Part of a small language model's weights: 16 layers.
MLP neurons of a small language model. Each row is named by its layer, matrix (down: output weights) and neuron, and shows model dimensions 0-191. Each number is 128 + 24 x the weight over its row's rms, rounded and kept within 0 to 255. Numbers have three digits each.
A block is one neuron, or neurons of one layer that tend to fire together. After each block is what it responds to, as a language model described it from the Wikipedia text at the highest values.

L6.down107:143085148116137143115101131104109110121129142146127152104128108117140145155119106145110159133113116108175146134144142119130118127167137114095169123167103131126111117070121116131090127169165131092158131134174162124123135153109138127148155095087139127139137165122131097120146111100137095119133116142120151162103154127132125147143125113143115132139087096068161101111135156132143142128180155066107199147138145143148125127118131162141085114144172077125142101086133122136132123123105085134154158121106176137121116112105092121122090172117113128099138120122120101116152192158064134134
Commas, decimal points and dashes inside figures in tables and stats, e.g. 2,758, 4.33, (50); weaker hits on mid-word fragments like cc in Buccaneers.

L13.down31:143103140177136121117128117123127075179138125119145130186125168155130090132155095150134140120121108139095122104106144115163157096084104109151160138150133137117167153192132141102126161137102078143138126143131130128167124116097142114125109154116106097120101126129172128150110096110152158124138125105115105125097156125130116145124146141087161079116156121173144144130119094146116125122119078152157113146133141141151134069116136108091136117157128129080106139119177181105126128105147143122173127105151075151139126092161129161175099123114114098102113147133130130115099150131130089105
L13.down72:152118126104125116165107098157124101095152147112145092121124181060153159087173085142145131080163110130113107113148119153166083097142128151135132146117148117135154131133135109150090097096121129124093149105117139135125120086127091132120153112132130092100132116157124127112169123123102195145147116107098138126131146171131126123124144099128128118151103142133148073125098087143138156098156171139127155112107119117126114121176129096120113146096183123143126101165144142107152124126154085118122143144153139102146156156123129140169142167155150099137131101121137120097131103102105174176
L13.down77:127130112130134122146108125099134149144114085131143115115138119129127169128134115121140109104113107171114148114137137095175112167124172129105145149127187147138126170117133158121096158145075121082136113146113106111104126162170127088127161117106161125086138152145112092123100140174129143115121108098118184102092162102116125171155151112122111141089097125152113140163163157126108086124091192134133138152109087126113126147112162133105152091098219121128129145143129123112135129112135127177117110127114153156149099114147138148143112137129133103107131098145143091104129110104128169143
L13.down263:127135140100104164144146161131074121094127115136119106139111104138149127152171115119157124144100147084156164127115140183136133112114098132145107134152125115131139154130157141146153122107135099114128154119083116112129112118143176114155136140084195177166133142157110110126169128161142144075120133121111126084122119126105113137132130122099137145123118117126099131122102175114104128173151124132120131130145137148130137132098165146069121132129225141093098145164147153087140108161120167081123094130142111131132091125126136099102113126114133111120126052135122114103090117137112131144
L13.down324:103108144159146111099062097138124146138129128061138159184154129118186137121177164150097120137125125086136130071148145089115153156143129130112139174123138123114147108098167163098121149134145127135100139099177119094090118171137115134124159125126166128117120152116086109156138123135131127107117146150131092141122134109131112134156166123086152081109106149138178091156116088131115119131140107169126129130149134141115146162133123125109127117110120096084112143120174122120093161116137138086124156117142193147118113135082135132114139124122130141109125084112112162153142122102112149132
L13.down605:121140136149127103131164120161136111136124120139129141088110139135097131150127138120116122124153127125100165123125139128127144123128130150157134153117117113126140140153125123133131139150081182089065111114095145114166125127103171137122146124138131103102110125119130125100101100122125149095110121165128150137108120123133105159146112129176112104150101132134145156064129126119111093180145225129120133106167120169110117108141109151078153155115255128113112136100117136112143108136166125145159096135137106106124099149095127157139112135139129127135141132122116131146100123099144133092
L13.down659:141164098136163125149133130114097105133167131075114143134094097139140135149118119148122112128137093101079165158088113093093098133133136069105119169119113131122131150107162173101143115179145163113107128142149151109092117167139143114141115119083159172114093121114139085168148094091137153126090120144113124155120150136123154099123123140127182113095117099118143127146147134083093119126141083162085114120153139118122151118126137131142145124128095101094150157139126149164104160124161095156141112127156148169133081107113139160116142147126162112155125119168147110105159155128144131159
L13.down753:140145143108113116110067119117132113141110096103170149150111116076116085138152117064141148098128122115109104088157100109122130106127148111115137127115131107136107130139111132171126102106155118130136118089128134112124132132120149149126127150169097119098134101151142144122149135150093108138071134126150106140133131163110136107135108102171147142144168111139125130149212168139148106084126105118136160147114159104132124159113113172121156128094088089129111121122135105132115089159140125135149129154154113144134144129137106180105149192169156133079070121110134138146147113190132147132
Thousands-separator commas in numbers (1,898; 7,000) and connectives fixed by the prior word: able to, Ministry of, instrumental in, searching and.

L13.down28:124152138135111116189122150105088095130130106121140130138159130121142114167122144090118144144137135136125149075112159129122083134105118120168138126168132145147077121121158096111147128159112114116139154115160121147078137130193138156112143071119121136173126103147106129078096068107100125098143088128114123129112117097141181146108113140112099142136098173156098134126150143139109122153192145130121155122114146137149151162156165120140084105120151125093084122148162123167174166168108128108104108116129104084130136113118125165124150105119143097115122128146115099126119139136124118147
L13.down81:127142087140129133102201092138121084147158131133088117122101114120078115146139146144148092112117181149123163123114131137122156133099090138124092137162126159108151148150063145116128148148082120134117109140114133131154132145119112088144114091095077134112109117159141155104112091165119102142093136153109130143145091142132102167106151162147113114093177101129094133121118127110165136133176111117154140150147107150142140126143093125139076160109094157171175180142119124123130128109101129167098135116128137152126137111093151154170095131145131157120123126101136149118143149114131121095
L13.down174:130105113141156130141115127163159153110139137097136151156089119122117156161142099112103127095099136130111132144132156121155112121108156125179153115139125075133131124083147169136132112114125133114131099125187156136138140137105153105163148161110106154120107118124120060105132113124157141115121099108067145122119119162114141146167120088171092103167138132079115155154133116092160129089102147152129121120146100127116151129146112131146148109100200155119126096152145086112093093123093134107139132129129113153116117064150142109156119126156137103122096136154107166140122159108134106188
L13.down235:122142143138124108144097060115111151177095122088136149138095114127085098120106122122155123154145134112108138172144122079153111142062160122129150108125113084140103150133147141120120152102179150157139129166136118116143128118097119123134115086155104147086130098136127150123120104140159177109126096081137148135137144141120160107154106157162142112117142091129163090122089131117167121148101114121105147111149150132140098109098122135072128120158108105122108130156133173116108127172119212128145116151127125097174131119133117117164086151127135174121121156132131108125127153122120104145
L13.down287:159089133151137070099127150109086096135161156121126152142153119109109101117163094159134161131173136140110148109135102135121124115132114123141099145126114121126139104098121111138117159146154171104171132133159097168153109114107105143149137157159165146126115133133123138117127116150149154171156114155122065114074101158139085091112111116102153124128172181096140116182154123115124119144132138081112176104125150167154118097085112109074122130102104123152179144140099127136125104114110113087154112105125153135134127102143136122105166115145124142107112116118117110158137135126096169167
L13.down320:102133144112177131117147129138139108138143112147123137122140120135131120131152140129092129126082139091191089128141083129105123156139115059136127126122142126150120102085131146166130116148132133143100144138083102140125157070099131142108085157131139160145131109105073165138143132140120158161101132137106118164156166147134162113128120118119182146128115112114109157121084129160097083090159185102159159110124096180104165159150143140074105111120160141120147088153124169096121122096150115114089097108109146146142119140113135163140123101122129125128155114108132116146127128169146144140
L13.down370:144174120132156132129135130099137135145116133120109144087124108136094157132159119123158137133158173077126144149140065106060177100128116138139154130128159123113161149150086119133192117120121107132138133129143095145146095164131139115128132113083101109152174140171118073132115107116128121119160110101147110104131121124110126146152180143140112184106100151109127118067124161131113143144150151099111127174083155121150164090134147162129143155128126161159084105123111155148138127149111122127149114131120107105155114060149128106125126114107151115116112107139094129117153112106146122150
L13.down486:132173103098129172134141145089137128130133150125146162110134096100154127152177099191082101170090132153139095105084137156149113118138152135120136116126135107104138102123141126121131138138131137125118153115148097138139127134124161096137157119090110131139115159132095135163108122144135118099127128155120107099150127117132134139128113138130089138162146124114107100131134165140128106145120159120141142099190131135144155138125142121209140119097124103086098105159121140132168166123101173139084122176125136149154086113129150120134163112112135072119131118101135093122126053092108074110
Middle pieces of words split into several tokens whose completion is obvious, e.g. rec|ed|ing, ha|pp|y, ins|ign|ia, plus set phrases like World War and did not.

L6.down56:135106098113128138120138095095090123106137130075129130125161123134155148125132168148143128115106096119115117145139099103157103129147139134123160166105139126127116113123157108134116163181128112148115176139121092112069113104165123142128119140136145136082114132127166102113159089071121148120171061145157141151091138125139139115112109103151103161117143109127150132103145103117131139126146156185116118152139118115110151137099114134085111113112167102151138106161139103168168136118143121112168081150144096154139127123192139121133079133108171143118165132148129173117095114096137175123
Possessive pronouns, mainly his, also her and their, right after a preposition in biographical prose, e.g. of his, during his, with their.

L6.down535:089170126168125135129112121121121138118109107094155138103115139125127133130141155139121148152075128085160179118115118155131125129098122137139106127115179120156160119124154128116071124144166108087105170136120155151106113133118144151132166119145110129129144130155178164142065144151125112172136156162133144187117100129103100121149109120136179116103118126143145112104159082098103116087141108104124138093094113110143123132120183103148174115117077117166103130138116106161100118097146127139125136094116105165158176135126108111106146114124115142145104095111085121135101130116113171113
Opening or middle fragments of multi-token words, predicting the continuation, such as sun in sunglasses/sunrise, mon in monitor, yp in cryptographic, and hyphens.

L13.down103:146112088127132101155123166112121099156134153142108111117134098132130100119134105126113177123159163143117114137110141140095109107142131163106117119142184134124141149128114111129147071127135086127106123168127139096133147132116086110089085102155152095120154105135132185125095163140122184151155103109172118134099119135123146122119128190165123117092111146155132145143086154130131131088098144188116175173136127146148114099134131143141138100121113135169142140127145137108197126090111156117098098095145094115110133133121104128158136110107138137078110132114153128178108133130118107158
L13.down386:156123193129117137139137181169154164129098128108121086108159126148097123150132129120133112122151089129089144144114134130139096145144135094100154140115126131102110111142123109092127107145179152095128105089139151107142095123118120139143102115119131116124131163106160170127145144132125110090109146127135100115142102152141067167128118101151203109152128121178100095168104142107138133140143164098146111096159133094137144175119127116135118147108133143129103089119145139160134080192139134081128121141105120107125171154158111127125119124131152114117141160136114092157137131092086077137
L13.down535:117110116132146150118111095104155112113170134128104141121143151137117085120123112101089131170135100176140122148152120175153091142142178153095140148117139113129132118130158094118157125121132091089128126145127076124104126116129081130149137097138143172132134127121106109174082164123125145123120116098131112168129170129125160095131128146134112124087135137145152124076137149143103114160132146153123164131150103168112165098160104105135113162142120131108138147123130139148069163080122077081082074113130172100123155139148143160113142132100128063117153152139121119153137163122128120138
L13.down589:127144063132114161111122091104118160126124111150114136129140138125141116122128154104197067092106172137136133147137136097109106134119118112157129067097106102144123162172155113124111088130119079131079149128144122109094151127154111116131114107102172154161137139105120114120080098138157099147149126156135126168127101126173126151139128153121096129145123171125095110122136136153175154121138153136116113118140119114154138113124143164084154155084200151135099149126100130129129107112129113152143076138148119161109176128098153126099131121147122156120135119135122138095134116169171134124
L13.down608:107151146169130119118170096115108148125126146100110155131134122123110126187167131155119107161114136111136173174152119131133170143141128145153134145112171129133160090132108110100089078128153138121141154130156112121103115136122099171143122142115118116142117119134128166142139140121170125110084121156085117156141080133135115117137154160057133130138122114114108117113104159114113081087166174104069113110105098096139138120153130127134112090084096125104143135214114141130137156130116115151114117134109102154117114130114142133134142096149129120100132129131114095137154147142096198120
L13.down638:126160117116122132135166159167118137130130080140122114086121117106156116136094112055162114132155145167110127130134129095160122121112150146159131158125125095163164121129145132136134110163138132120110104106131089150114110106111134095137138100139167145142124114114071120085120162132147106123103159131108120143175133139119137179129093110093143143114095124123156129106106113137128149073108085139133128169149119138138165111175129122102149114143173084128091157172144116119097120137106120131075087142139138194120144153147153153132164139144119126088139134127131141119066126150107158088
L13.down661:097111095160119124095098079163107109124125127134122131109143093137110162111136081112109115135134133122137115149139168083132075142116142128142135124116142129116147170125127098149131091084140090123115117151100141128131157138140121108157126106108105107120133098159142101121131132132132124189139140127173161114091138145152148148115130178115093115095146126113099102157163156171103147115145123159096177192121141143128087141114163132099114124142091151103130128159150136177118188118136145109107132148114106117099182120087165141110111145094086123138113143121135155158182118095107130141
L13.down755:135143130150144139131098145100167131114128146129134081075118096123151137168137149140147082162106111136157099149125100075166134147159131109128096128134151137134139133149119134166160109113134061131139139114131117135138136085130109081150119138124108100118127154117128107117130131121132151109130126134107125064152115102121142148172156132141099127091125102123175138118141136151099139151137063161154144168145131133118125103129142116177150114125093089135111126196126136158135179100108143153138060171109109155130163094144151106108155132116140117113137132156134125085127118083094094124
Tokens directly before an expected verb, mostly subject pronouns and final pieces of names in plot summaries, such as Alf-ie, Hann-ah, I, she, plus not, to and modals like could or will.

L13.down37:102120112133129150110201152142096151136102111127099145105153159178163120131138148133101126161115144118120095120140147102132118146104128162116138105124078115146118121140184111120126122103144107114132115135089117070143119143122137153077150128113155105105142146119135099093093152162142155135170148118126137094130094106122125133110132101127112132106140128122127162115103086143104123147096117154147118129145108156134120170129140139075131132142255105121113100145150146095121138149138132141089103123131153124121127124115136151105103120154138163145126147148114117138089176084111139158
L13.down160:135099132159136122151111083099134136137148132107133135153065118177110102099153122103146162112125115138107146155112130124119141114122135162122156131130159163162144122146123112125145165136108152107131140126143155138136117132153187111124127137154143126126140118124118099103120111123106077144186117120106137107137148136082111132087135154075175118106177093143079126110134151136128143149120087126157090141060113144136175130164165128100147115123116131125080114162089101117116125098126163163172076119137125172110145141128115114094133083156119136127085137157146129112106151147167109122
L13.down200:093128111124137123141159087146102172143162099155142156143121098139130149145089128138085132113138108126116150140137119100119123115159121137106144145108132149091132137103130098155111149135145130155127132169169107159142165141132146082117128102163179130166141128155103138112091117087123116145082141152146129086133115162140131139161115137100117124114153082101106110128146150131101089161104129126108121100099116147118144164123092130109130133142212133127111138070137099117136085133103120203147139112108158128098146121107140100144131120094115127134151144113122081128122188165141090165
L13.down261:182133103145127090152135143129137133137134127134162144121137103169116152133115126047123135165108135138132129144077121143083134121138106138151129102072097138084160108159114167144147161087119114169162100177113138094106131101136120127116138111122122126106091132108118140113124173095140110118086101136127114132169132105128166103125119111100136127125134118176120136111160139116107125113110089111103129151106102117133144118099114130114168149137134122148105134144128170129128152141128155134135094073165145154052152142137139146175129171171087138087127120144150158125135157142164149114
L13.down445:146156175092111098149142122101137136117154140142166165107105136100121160143133083107104101167160136066167111117131159108113156125124134149109125128148143116126138124105166084163146124136129121144154144157125141145110125100132132111126133086121127125135158127106113157142137110109086126111124104092129137094061169117097129105137139127133114130133126115124151126142164109086148132132137133109116156138108135105147114126166103105077153154120146136124148169118109129179115172108103131168111156103066121091137142152176132119129117170169088127099101120110126105128123109188066150153
L13.down525:152074119116110108134117140108146190117123120136100108083103176143122135148156125110171108124161136144141096105134110161131110129162131100101112127085164136141121148127162132108146108116131139131149109127128134133089117165145148124115151112190151124167153160149095105136138125140132095128086143108138109120114114152150135171196127104142118119118061123145100086146084154117104108119140115084152112131144123118107145132109159146127119109139123136183067114120116157145122129147144146145130161147121154105107084148144117125145134111103137132107130124087083181113146198133151115121
L13.down610:115170125122138113125177163120135114125118133125129152094132123165084179147124104126137103158109114121135111151126138155121162156118148151139109103099124139123145112113090094163177135183176116158147147126157100117139139135111129112113171121141090147119101177101087125124130168169137131116134141119143079098133081101134143122151108136148146149120138056102112156078110154106104100105129123130148086141189128122151126137131147093112125144139110132098082117093120149143133159139090130133129133103152125144118133127126156083150166129149096120102125111089112158099165168092147125149
L13.down713:091157157138171134177130141096114119136098134124094172135153136136169156118180119122103119124162135134122082107118104126117107125080162079103151146144142136121144122127129144128139100172159109153108170119099147127128104102132121122119163130136187119098106153120151152161090111123121134109119125109140147115117095129103114095151118112119090115094170123163110093151167133069106142143170118157101108154135129154134117138160118118100130139131197177094105113111164094132131162141100127098102104126080152154122146116118118120149073121170141135156126105112098118125123118148134139140
Possessive tokens before a possessed noun, mostly the "s" after an apostrophe and his/her/their/whose, often before kin terms (Urduja's fiancé, his wife).

L8.down173:092136178174150141103124092119150159152111150092142099123065181099164101136143165112115120122120163115150141150140111062126101154106150088134141123138115142119117140149126152123131103110113126149091155127085127114120144127121136119142119161115133142174177108113109159129109128151128118138142170170115137181135136121128158116137095154149156154115143125127136115100115126103155092134145110132127130121114142164120101120104130165128137130122117106164066133123100114119113063108155088113090109115160097120108118105089128148130114168114125168113095114111183125145140113144110134191
L8.down248:150138146137105107111111114089122120081121130103121126118144109133147119146165134109056108111118096120180146141130091148133101094141134127089073072171091139130125147164130144122126157153105153129151155131155180130128136130103132147154117125150140157148162106117124137099127116173092153128145112149151143152109113136153155120112140149124105139065094097178150111128154173113109114116129137145135148091163125131134153145089135119145117164127106160112125070096095104112104131155103145161114144144127116135103174145136149123085143144119128114110117158137110104083182168128158138124
L8.down272:138138144142130137123136086089111166147109162150152157108107114143147119129121100148181114124112184081162072122100094068158153101110113164130136146072142159135131103187173135153126173127126149117134107111129124121160116129143098136088131159120128134114087137136087145136134129112121109147141151150117106154123075142120124116141113125094101120119100096119134112129158117133128096143125082118113111079145117157130132134136116154169178134132093090132155100099106095119110145149137163144168125132116147164167105163143155115106104145134120148156107141148089114130152112124106173113
L8.down383:128134136123129151095130077103119084116117126141139123115113165118157098145076150122086149145064120120172148113129159095168125121129160143104127136172134143114109166138107088151128149108110143147127065146133138108153173137195120135148161096130111101139156100129134140064137135128124125164107141151156146098127166151153123132129112154117145097112121109138130112097170129107097116129148156139116104139096120124170118099136156133153103118092069101111171115151125130145140149102109150109143107134138112147119113143169125092148150166088112177135117112131125143130090130160123116170
L8.down501:175120162124116135128096114172117150131139105137152149104117121131125168098098153142129141137144113098149147088141110082168148115132134120125136171087147112143157099149162126100137128136152124092173169114151102091106139137142164146124157116125129144142128113064133101095128148152146164124113126121119131163096148106134117119107100157141093140135111115074103154123083154148144121167157109127110129112105118123181116167099089172091138166088079105131128137139121113132094134132082135121142097139126126127145141125116127110111124126182125147147088081114162133118186090149152098113
L8.down681:154107114098106086124145147109093086139094113111107139143136162085135117105121118118141145106140167127145143121132113137118096142111168133092169120151114088130122137133175119118134136133096108098164139150103105125143153176148113166109156113108127122166135162171088131132127141119126167084134118131149095074105111116125151118157146117112123117124119116126132114143170155123119140105126156151167123138147109133155117137169136154164117134107201133115054104139115160126154098134125151091142121125129152079110165121089125181151139085139137122129113079116118150107114118187104095148
L8.down691:205143135147145114096140063121140164163087119134135151084112138118138122120136133093127151108129116120138130136105105111154101183103159090158121095101129112133103142148148145075108144154155116139139083078151121124129107111120146132103102124112126131130142134141130148107114124107134174132133150101107144144136136103103129161142089110138134135149098144104141092128134098189132128125124113158156163114110133146168113154128121183078149115135096147162123142105156090104133144076160137108136088147075116183116121166136147133144145139124149165126145116143117088153097095115138133135
L8.down731:154098140119159148126158095127141111135105102094117139093160149109167088163122129126153184156064130130100131131157098146159131170136121133089151156120096100154077132115105117135139147121105095141137164112111144133159086168113120148124131095139142115150161142138114123105117171151101126126133139100132129134156113150145095142076099161122132139102136091098116106146115118168141162160136135094156111143117135136128107137133169127146128136159082140103131054127112133102123136104168125136145157119116146169140160182103103095134136084119161130119091128161120104099116144115095112103
Personal pronouns starting a clause, mostly he/He, she, her and "I" opening a quotation or song title, plus look-alike word pieces (He-jaz, I-yengar).

L8.down34:138114181099098126097154140143127165122108088152125116147142080094125147129140140088129109137140149147170132191111126121089138094135165140110126105102089143089090142136103145145156155112117088098157120149092086093161137132158143130146128139164131164123098102099104121098142112163101136103102129104168149146136134093163123111154135131159105100101131112134144136092123116123174090147129133128121128113143124096124118081137155159143169136117186070137086158109123157158146147134114141122110136139137108115078119159111135167134126124113184118146104153141133165118099132107123126137
L8.down87:112153115105137104108109176105104132130132137151086097124117083153120117163141113120128116100113092108148093124148117133116139171096110158114081121129169165092173115148086104138125152109124135151134107198108134123115086101122115121135059098139115148140139148163165094127131074159143103122164157088171101102120179129146121111139131121134159144139113120188122139144133115133104187125101143132146110116129131111136098124101138163109135103134105138126121123125145130114113145172106112105143131143161117113118125110147156155103104137146120180125164158143096153138110153163108095166
L8.down350:140153133150120125172114141132115086118148140186089159180170128153112143187129130109079136103138115122149098092114125095104094111135075127150149098139081154127148095133133132134088142193192104150114125111087143095147131145127166119104157159102124167109151127132102119146140165118176139101147101123115114087111151137125129117148113128122123115143093145109095107110123127102153133132130117101129168155149098146091102160114133143141129148126118128128083135156108130107175129125129139149097096153098120109137132124080116117168124085151146135125116180120113136160149114122136100121
L8.down422:088117134146114122065111128164119159108121112113124133097144140112137127174111172136150122148134088175102119150146135085160099147129129123126163103111095122121133117166077131142162128118143102147130142132140090133138137099149117161162165108109169142133149151119173154128125178162108152192129167115133107170135100152125107165155139121148133090110114129119119187072099100154118137135118105138111175082130137148126116112134160132142103177132075141128131131100094125111163124111122118112111148162123128128102148101105094105118154126131118119120087122132085079113133109145139129114
L8.down480:111071126115146120132175066130144109102143162108109130132119124108140149167150139129130108144162144120110127150142115122125125191127102129126090154161131094127112191160152168061168122133124110136117164133113142101115136112105107160131107132163184149107122144118148134129116106127116122133097153142178084105145156101132104106118126134146124105129109117127139185146113146118131137106124132142106167145097115106124133141150148131132109125109156110107178123121150180101160133105124091128128125130114103111191131155098121098150134147090140128130174068131135101096138093115141123081
L8.down483:137105153103156143121161123118146095139091151164163116133112140114131138129136154120128148136164167153161106146094078159114148122136116126156150133140114121103113129144096100104099122145118157113129119147112102137142121184099137136120098108111141123086186107077174115131144160148144135106119128077123068138174117163171143093088140161116123089113135143171122158141126136114118124109129124153134137089114138153108157079128098117118143138089091114148137084098118125111202148116133164128101142135108120140156105126103101134131171137177125117119122099185128119099122117134134160137
L8.down543:166130187122148138141118088116133126158092106128055147153094148102156099185162132139092128116155110134113120118125159107144096119112130147128146106153116088092121124087104088129119109116140126119151126132175133114116145156134139054147089105096127091143128138146148098157093171121111138157155161110104099164140100133138125186149140158128146096165136094096126090098151102125102136128132104131159131116128141149126109129112125153103122193174107137134119132130139133135117160148116099135080106136144138103094110134132109158126140138111147107116174138144147144117129110138091165127
L8.down743:127103132138171105122164160139135182134119121118104121103118125134150150141117157128155141137113135162135107136145103169136123113160164146084176116100058109167121131123154090149120112129148162105119163124168092136123127152119125176095155117134128135106098105100131125092122110148133147144130097140089135109092128092088131167117155148110127121135167113109123130077137150137147135134132139153073150162114100160147089147119126157147125140093139127105110108106142134136174135122190125132125115138177122106135100136104072130132121123132103129122072094163170149092142126112109083099
Inner or first subword pieces of longer split words, strongest for substa-nt-ial/ive and ind-ust-ries, also rem-and, List-ed, and not.

L6.down609:139135151155151146112135135102128134139130137128123123134098106116139102127125135120141120144168161097154153170135109102135163095126113114123134126136151138143144125108111100132150154143146141115125104158146130120120124108169131089122105104142155154105101157129098168143160069153104152072110132140126098150095115091161129133107109126134117089163137104057125099104148142177148165133105140156136129129106136143120100108112140200067132147152165114108128156139138098093189094082120132133098108146129136173149048128129124125157137112104140104150100151120087122119154120099122148139
Words between a subject and its main verb, mostly modals and infinitival to, such as must, may, would, also, often.